{"num_hidden_layers": 16, "num_attention_heads": 2, "head_dim": 128, "norm": "rmsnorm", "positions": "rope", "init_std_qkv": 0.0389, "init_std_up": 0.0389, "learning_rate": 0.00911, "lr_mult_up": 0.923, "lr_head": 0.00678, "schedule": "wsd", "decay_shape": "linear", "max_seq_len": 2048, "max_steps": 5724, "dataset": "wikipedia_en"}
MLP neurons of a small language model. Each row is named by its layer, matrix (up: input weights) and neuron, and shows model dimensions 64-191. Each number is 200 + 20 x the weight over its row's rms, rounded and kept within 0 to 999.
After each neuron's rows, "fires after" lists the tokens most often just before its 100 highest values on Wikipedia text that the model never trained on. A number after a token or word is its count.

L9.up1455,200,189,202,224,192,180,192,207,208,189,173,152,203,209,202,194,197,182,213,243,164,199,260,209,207,198,205,210,180,196,241,204,179,210,224,185,206,211,226,213,177,214,206,181,216,180,193,223,203,184,167,187,211,198,214,152,206,178,180,207,186,244,183,211,196,222,183,225,204,164,207,191,164,228,212,211,194,168,199,228,180,180,174,172,179,177,217,207,171,201,207,204,192,255,191,211,218,181,206,217,208,210,171,180,205,200,196,194,215,183,160,266,204,194,195,204,198,188,215,189,208,178,196,217,166,183,207,225
fires after: "\n" 51, " Got" 10, " Gro" 8, " G" 5, "=" 4

L9.up1321,195,214,213,234,183,198,170,205,214,190,206,221,207,223,201,223,215,176,183,181,196,204,231,195,222,181,185,196,191,182,222,181,192,226,190,202,155,210,225,238,183,202,194,172,193,176,198,171,199,239,180,209,175,198,177,195,202,197,188,218,194,194,207,195,245,188,214,215,186,202,226,204,157,189,203,208,213,180,177,205,201,186,205,205,188,201,200,162,196,199,188,236,159,202,163,190,158,176,170,182,200,210,200,168,196,170,229,195,234,181,163,228,170,190,196,184,229,218,188,193,196,214,216,175,205,233,204,189
fires after: "." 22, "," 20, " ." 11, " and" 6, " a" 4

L9.up1733,214,163,182,176,184,178,188,204,203,225,183,245,210,209,179,197,190,209,196,190,178,204,208,201,186,183,163,211,225,170,222,192,223,210,186,222,218,217,215,218,161,202,205,217,196,227,164,216,186,223,196,200,187,190,229,218,190,220,202,219,192,152,197,161,213,194,183,201,247,239,199,230,182,189,195,181,203,178,166,165,201,220,174,209,213,188,196,228,206,210,176,211,194,195,245,208,208,183,189,224,221,159,191,183,204,186,197,196,217,185,177,188,191,176,196,211,220,213,178,206,179,171,186,205,182,186,189,231
fires after: "," 73

L9.up2340,178,183,220,252,228,210,205,180,185,206,191,217,206,201,176,201,224,165,210,208,190,215,221,185,225,216,213,181,160,179,209,187,188,201,162,222,191,166,170,210,182,232,182,209,233,232,209,195,195,231,158,202,183,199,210,192,190,217,200,203,209,184,199,178,243,224,193,166,177,211,209,192,179,197,186,149,184,176,225,159,213,216,204,182,191,193,173,224,207,200,169,207,206,195,220,204,202,198,228,204,193,202,186,208,223,179,173,196,225,178,205,199,203,189,191,206,192,231,181,216,187,211,201,162,234,172,200,193
fires after: "|" 46, " |" 12, ":" 5

L9.up3009,217,208,219,186,197,173,180,222,230,212,210,241,215,209,217,182,191,223,198,182,228,187,193,214,206,173,201,169,232,211,186,222,173,210,171,237,212,209,228,195,192,168,220,203,232,180,191,201,206,203,196,211,165,211,216,167,204,201,177,203,201,171,230,198,220,221,218,230,170,213,191,221,214,200,172,238,187,196,164,185,199,227,201,202,221,181,216,231,191,223,162,193,175,179,173,181,186,198,205,191,169,232,230,222,194,191,179,195,210,187,177,182,197,206,216,239,209,185,193,176,218,158,206,202,204,177,158,192
fires after: "," 27, " and" 12, "\n\n" 7, " is" 5

L9.up456,187,233,216,204,179,225,203,222,195,205,187,199,190,203,193,199,199,207,204,217,228,199,222,215,200,202,187,187,202,163,220,183,204,154,225,175,177,236,207,205,204,212,179,224,208,186,215,185,211,214,216,202,194,209,178,206,186,167,197,174,205,218,196,204,183,159,201,211,202,219,184,215,218,240,237,187,192,188,225,213,180,195,190,211,222,206,183,202,182,210,181,196,194,210,192,171,186,245,210,152,188,200,176,246,230,169,180,202,197,176,220,188,170,214,187,212,192,195,240,181,228,197,247,223,192,201,216,201
fires after: "." 39, "," 11, "M" 5, " p" 4, " C" 4

L9.up381,201,185,183,192,190,195,241,186,198,190,238,190,199,194,219,203,175,190,217,194,232,161,194,200,209,225,246,183,216,213,191,195,258,188,205,197,197,195,225,234,186,202,225,203,213,149,193,223,209,215,194,218,195,213,247,212,189,202,210,223,177,170,198,176,195,185,215,200,177,183,213,177,230,227,178,158,228,187,177,208,190,211,205,231,191,184,194,176,202,150,240,208,235,194,216,222,223,194,172,197,195,207,221,181,189,172,183,196,238,235,176,209,203,201,194,214,214,227,205,216,194,206,190,203,205,225,215,191
fires after: "|" 97

L9.up455,214,177,165,206,202,219,165,177,218,157,197,201,187,207,203,217,179,190,213,184,230,214,218,207,217,231,167,171,191,192,182,208,237,233,228,151,231,200,187,186,180,206,206,208,207,238,218,234,193,190,221,175,209,204,196,193,213,184,249,225,198,182,182,191,173,173,182,192,163,194,221,177,183,212,161,225,195,198,171,205,205,233,238,199,198,206,191,235,240,170,195,175,196,185,232,195,204,206,177,185,182,215,196,220,190,200,206,172,153,178,219,166,203,162,191,215,203,212,190,185,187,206,212,172,215,200,221,217
fires after: "=" 23, "." 21, "is" 9, " Al" 4

L9.up2229,168,223,192,222,228,191,247,202,195,187,190,217,249,185,234,214,186,218,202,169,192,213,187,186,176,189,181,181,213,211,206,204,193,211,169,208,174,168,194,193,208,213,198,227,224,173,191,209,187,231,134,178,218,220,225,204,239,211,205,216,203,216,199,195,207,194,214,195,191,206,219,188,170,191,182,208,173,197,205,239,204,207,175,196,192,213,173,171,208,226,180,215,230,200,164,249,206,192,241,177,183,177,176,195,224,225,225,169,200,186,187,185,206,217,213,196,206,216,194,198,223,227,211,229,156,174,194,172
fires after: " on" 25, " the" 18, " at" 10, " On" 5, "'" 4, "On" 4

L9.up2163,213,181,196,180,216,200,203,188,211,193,201,191,226,176,176,205,202,210,238,220,236,225,215,184,223,195,194,226,207,187,184,197,193,233,220,203,219,192,201,217,211,189,203,234,206,200,190,221,187,193,176,203,200,181,199,200,221,202,198,229,244,160,235,175,172,204,206,200,187,221,181,226,164,192,204,206,191,214,221,192,194,246,181,178,173,170,193,179,191,212,203,202,204,213,230,204,205,182,203,187,192,183,205,186,210,258,199,226,195,225,226,202,186,199,196,162,214,180,171,177,178,245,214,186,209,188,186,177
fires after: " United" 32, "S" 16, " U" 11

L9.up31,162,197,203,206,189,197,208,221,194,200,185,183,194,218,209,200,193,201,184,202,205,199,192,215,229,212,199,211,185,213,228,180,168,173,180,222,193,188,224,203,229,195,205,205,186,153,158,203,190,216,198,159,213,258,175,193,186,184,217,200,150,218,156,176,172,203,197,216,221,212,180,207,180,168,178,227,227,196,215,193,214,200,193,210,182,217,166,181,208,223,199,212,189,225,189,230,184,226,212,209,211,219,202,208,213,187,251,218,164,212,186,216,253,209,192,200,218,209,170,193,215,189,212,222,211,199,195,199
fires after: "  " 30, " at" 20, " is" 4

L9.up1825,202,180,175,168,200,209,216,230,228,191,196,201,202,191,220,180,195,222,204,178,177,164,179,175,182,194,179,181,182,227,205,240,199,192,205,214,220,231,187,186,182,215,200,179,146,209,190,192,205,171,218,220,222,191,207,187,220,184,240,230,218,163,238,196,169,190,200,202,194,206,192,201,133,213,201,199,208,205,187,206,178,229,225,182,248,188,214,189,189,247,205,212,249,205,179,185,218,234,192,190,203,162,210,201,196,204,218,174,209,212,205,226,211,241,207,204,210,217,200,232,228,215,218,183,205,181,169,215
fires after: "-" 57

L9.up2610,197,212,168,202,220,193,178,192,191,195,205,196,186,247,198,218,194,214,193,222,212,225,195,180,191,159,209,201,200,190,181,186,169,209,207,214,214,207,180,233,216,180,230,207,185,171,198,193,204,195,170,183,180,209,190,186,169,174,184,204,224,221,193,217,212,186,161,174,191,190,204,219,205,207,209,194,176,184,184,169,168,224,206,212,259,165,180,221,230,209,191,186,187,165,206,199,163,214,223,165,208,179,161,182,195,219,221,188,210,187,218,205,195,220,206,189,171,241,205,211,192,194,218,191,199,219,203,204
fires after: "-" 25, "." 21, ")" 15, "=" 4

L9.up2830,204,183,189,216,186,194,189,200,184,153,218,170,174,178,160,208,207,221,209,157,219,171,196,197,198,217,186,200,254,188,205,190,217,211,185,201,216,232,200,199,208,181,162,241,199,210,204,182,169,205,175,221,195,214,211,185,203,209,210,165,198,190,219,198,188,224,225,207,202,160,199,212,189,212,194,206,194,168,218,204,202,190,233,205,211,167,212,183,222,218,203,188,180,207,161,195,214,221,204,213,202,181,212,180,218,199,208,213,238,234,204,178,196,178,202,213,185,199,199,185,189,241,182,202,198,173,206,203
fires after: "|" 79

L9.up225,187,223,244,246,146,195,165,197,183,205,194,184,189,208,215,170,204,156,167,208,182,201,234,181,229,198,206,200,210,180,170,186,214,205,198,201,206,219,173,263,197,220,208,187,215,195,183,185,227,195,207,236,184,176,186,204,210,223,184,176,221,186,189,179,207,217,185,215,161,153,205,235,190,222,222,214,209,198,187,175,172,232,151,227,186,212,185,176,205,208,195,209,199,190,177,189,188,223,251,208,202,180,183,181,167,228,195,219,190,202,197,193,204,176,246,188,164,222,177,203,194,179,209,200,187,225,209,172
fires after: "-" 99

L9.up2022,162,195,217,186,187,219,204,164,213,212,186,181,233,224,197,201,216,244,219,189,168,190,226,174,215,208,220,179,183,222,215,184,186,210,166,204,222,200,219,195,203,176,235,230,209,183,186,209,176,214,201,182,207,211,201,186,208,180,230,186,174,201,163,186,193,179,163,214,194,211,184,195,226,197,201,201,184,205,217,201,191,169,180,176,206,200,189,208,169,160,201,189,200,213,224,232,223,214,238,210,205,203,180,180,237,202,200,181,162,199,238,221,206,190,205,183,207,175,145,177,192,203,173,215,194,203,197,230
fires after: " |" 64, "|" 27

L9.up1155,179,198,221,194,205,186,203,182,205,221,186,208,195,221,172,209,180,202,194,220,181,183,193,208,213,231,209,186,189,208,185,183,191,185,197,194,175,163,226,227,189,209,202,187,231,236,158,174,197,205,191,209,212,257,186,222,203,218,224,189,177,217,206,195,184,206,188,170,165,185,196,198,181,179,213,205,210,214,185,178,151,194,202,187,183,171,204,211,206,203,195,221,175,174,198,209,215,190,191,204,181,217,224,229,217,173,195,181,175,179,208,196,227,192,180,175,225,204,227,172,190,238,214,226,202,182,191,171
fires after: " |" 36, ":" 13, "|" 9, "\n" 5, " No" 5, " member" 5

L9.up563,208,221,199,213,185,165,207,197,171,215,190,178,207,231,198,189,235,208,173,203,190,187,154,196,190,201,175,251,234,192,187,198,192,232,202,171,177,154,243,213,214,205,219,232,208,185,180,183,232,176,210,176,190,189,179,222,220,202,220,214,189,170,222,226,185,199,187,245,177,208,223,198,207,207,183,223,206,168,233,220,229,204,189,191,205,209,194,223,212,207,219,199,207,212,206,222,169,175,177,200,205,220,186,223,213,200,186,251,203,221,224,162,220,198,208,224,180,197,180,175,219,200,200,188,198,188,188,225
fires after: "." 47, " \"" 7, "=" 6, "\n\n" 4

L9.up351,152,208,198,215,206,206,230,213,237,220,221,182,209,201,182,211,200,209,198,193,178,194,252,231,232,161,212,181,197,186,202,206,207,225,189,210,202,186,199,185,195,242,212,231,214,195,178,165,210,191,180,174,188,250,214,245,220,211,192,178,235,191,243,220,199,207,210,225,214,210,216,194,213,205,180,183,204,185,188,192,224,186,214,222,206,232,235,237,208,208,203,220,201,211,200,203,200,189,203,205,221,218,173,188,193,219,182,232,181,208,241,206,201,214,206,181,217,221,192,206,204,189,153,233,185,180,226,173
fires after: "," 92

L9.up1842,179,189,194,177,171,224,210,178,189,222,202,191,201,197,211,204,173,201,219,212,195,230,198,199,205,207,232,186,208,191,197,187,181,220,194,205,206,216,229,244,187,194,191,211,194,209,178,220,200,182,160,201,177,234,196,197,186,208,189,207,200,181,204,226,205,199,195,177,191,209,196,200,186,169,162,212,239,155,196,208,202,209,201,198,202,194,169,232,204,206,185,197,186,219,209,178,220,224,157,195,212,218,202,158,176,227,245,218,197,206,204,210,189,207,202,167,213,171,180,243,217,201,176,194,193,205,182,185
fires after: " |" 26, "|" 16, " did" 5, "'" 4, "." 4

L9.up1653,187,153,207,209,224,195,191,208,183,185,177,193,185,177,198,222,213,204,194,195,222,211,172,174,179,192,201,215,187,202,212,230,206,201,179,190,229,178,192,200,187,198,193,201,219,183,228,187,184,191,193,220,170,198,180,183,188,181,186,195,197,205,218,207,180,156,192,235,173,191,211,222,193,218,207,185,226,175,226,225,194,238,195,190,198,216,195,241,214,208,197,210,187,184,207,207,189,190,257,199,180,178,230,220,188,231,213,238,192,219,195,221,205,191,167,240,184,206,209,188,183,172,206,224,184,204,217,175
fires after: "-" 83

L9.up3007,184,215,175,197,253,196,195,184,176,204,184,229,231,224,209,210,184,219,230,210,197,177,179,173,178,177,222,181,163,181,193,181,196,210,176,196,221,221,202,193,208,221,203,235,210,164,208,238,218,243,211,219,188,203,183,216,201,204,175,206,227,209,216,180,217,183,196,242,173,220,200,212,173,211,183,189,209,184,226,193,224,234,193,254,209,208,199,164,210,229,226,196,190,259,174,236,211,203,189,205,209,206,200,176,205,215,228,200,202,195,208,210,245,195,232,212,197,224,188,229,194,174,224,194,204,188,196,201
fires after: "-" 56, " of" 8, "'" 5

L9.up2195,208,227,229,188,202,177,184,187,236,205,213,211,175,220,194,178,205,168,204,251,180,182,187,185,219,155,164,189,235,209,179,189,193,193,183,221,201,183,194,227,189,196,222,194,209,204,201,180,217,238,202,192,160,230,212,233,213,224,223,183,216,198,179,216,194,206,248,210,212,207,203,180,202,207,195,193,148,189,227,224,202,199,193,213,187,211,199,203,197,205,171,220,180,204,202,182,186,228,205,204,188,243,158,217,165,198,188,182,202,200,210,209,154,197,213,223,181,208,176,183,225,180,209,222,173,188,205,196
fires after: " was" 21, " as" 12, " is" 10, " became" 4, " a" 4

L9.up133,213,192,170,239,181,178,205,219,210,208,255,207,196,228,224,200,194,147,234,223,222,230,199,172,179,179,182,187,187,196,232,212,197,224,208,190,208,228,215,207,217,198,220,224,191,176,204,207,219,224,165,176,174,214,197,198,195,213,205,205,188,189,182,209,223,210,194,207,198,188,202,224,192,197,208,181,195,212,213,187,196,192,232,197,217,241,183,189,212,222,172,208,219,175,222,211,197,215,237,214,240,221,158,208,228,237,216,194,187,152,191,204,211,195,188,215,222,224,168,215,249,176,206,198,203,192,187,187
fires after: "=" 63, " =" 15

L9.up1159,156,207,205,210,175,232,212,215,188,177,198,235,205,162,191,210,216,221,177,176,203,212,230,210,193,210,187,197,204,169,228,203,216,234,202,209,210,186,190,209,156,207,227,200,227,170,247,227,196,197,189,217,223,236,230,197,172,207,207,219,200,197,184,241,222,223,179,184,221,217,196,228,217,210,187,218,197,189,215,195,192,198,185,195,202,185,211,192,183,208,218,179,209,187,169,197,204,183,220,229,213,193,216,214,217,192,204,188,200,217,239,205,218,241,196,248,188,176,198,207,160,189,230,203,183,193,218,194
fires after: "," 31, " 3" 10, " 2" 8, " 4" 4

L9.up491,195,222,207,224,202,225,197,208,167,184,217,204,238,205,195,175,193,152,208,191,202,165,195,190,246,218,210,154,181,179,201,216,193,251,152,211,181,197,232,204,202,166,201,204,182,211,219,248,195,205,177,214,211,194,168,190,214,232,198,232,209,186,196,183,230,205,209,201,190,213,197,216,188,216,202,181,204,205,175,198,186,194,191,214,187,187,222,202,197,218,200,200,186,215,198,181,188,159,210,168,209,178,192,201,220,194,157,210,189,202,215,179,195,195,210,220,179,211,184,183,187,190,249,187,205,194,196,199
fires after: " the" 31, "|" 30

L9.up1718,179,204,192,155,208,161,186,215,245,224,217,207,227,227,180,218,177,190,230,243,195,179,184,188,206,202,167,200,175,227,220,184,174,204,180,214,204,204,176,219,197,221,184,203,206,178,178,239,199,186,235,189,189,174,213,196,166,203,176,190,205,200,206,196,214,227,179,233,190,227,178,164,194,193,214,227,220,201,182,189,207,213,210,239,213,207,215,202,224,174,198,191,199,196,200,176,196,234,160,200,204,217,188,200,221,192,219,174,218,177,140,180,253,210,193,168,214,200,194,229,197,168,228,191,209,136,200,188
fires after: "|" 28, " |" 27, " member" 5

L9.up2207,237,197,201,205,178,157,208,192,172,199,190,230,212,205,220,201,214,173,198,239,187,207,210,226,201,193,203,181,202,205,195,186,205,180,214,172,216,168,198,192,190,199,160,232,211,235,227,205,158,190,188,164,181,194,207,193,224,209,213,225,193,198,193,156,215,218,198,215,181,191,167,193,185,237,188,192,179,159,175,201,200,215,214,178,193,241,194,160,201,221,210,190,179,182,160,166,197,201,213,175,186,199,194,209,155,214,180,227,194,160,225,207,219,211,219,206,208,208,174,204,178,224,206,220,180,191,200,208
fires after: "|" 51

L9.up1369,205,195,231,194,225,223,195,229,163,178,235,183,220,186,179,225,201,219,210,185,201,204,266,191,184,194,222,214,189,241,222,215,207,191,171,186,188,198,165,186,226,196,223,175,214,203,200,185,177,213,171,240,220,215,224,172,227,205,205,191,233,198,173,188,188,200,155,198,154,196,218,170,202,164,199,193,201,177,194,237,214,223,176,203,223,205,188,192,199,153,214,190,176,216,197,208,207,174,201,202,189,207,147,195,215,192,218,196,217,173,227,186,187,213,230,228,216,193,194,183,223,218,193,199,193,200,170,180
fires after: "\n\n" 14, "\n" 14, "-" 12, "\n " 6, " Nar" 4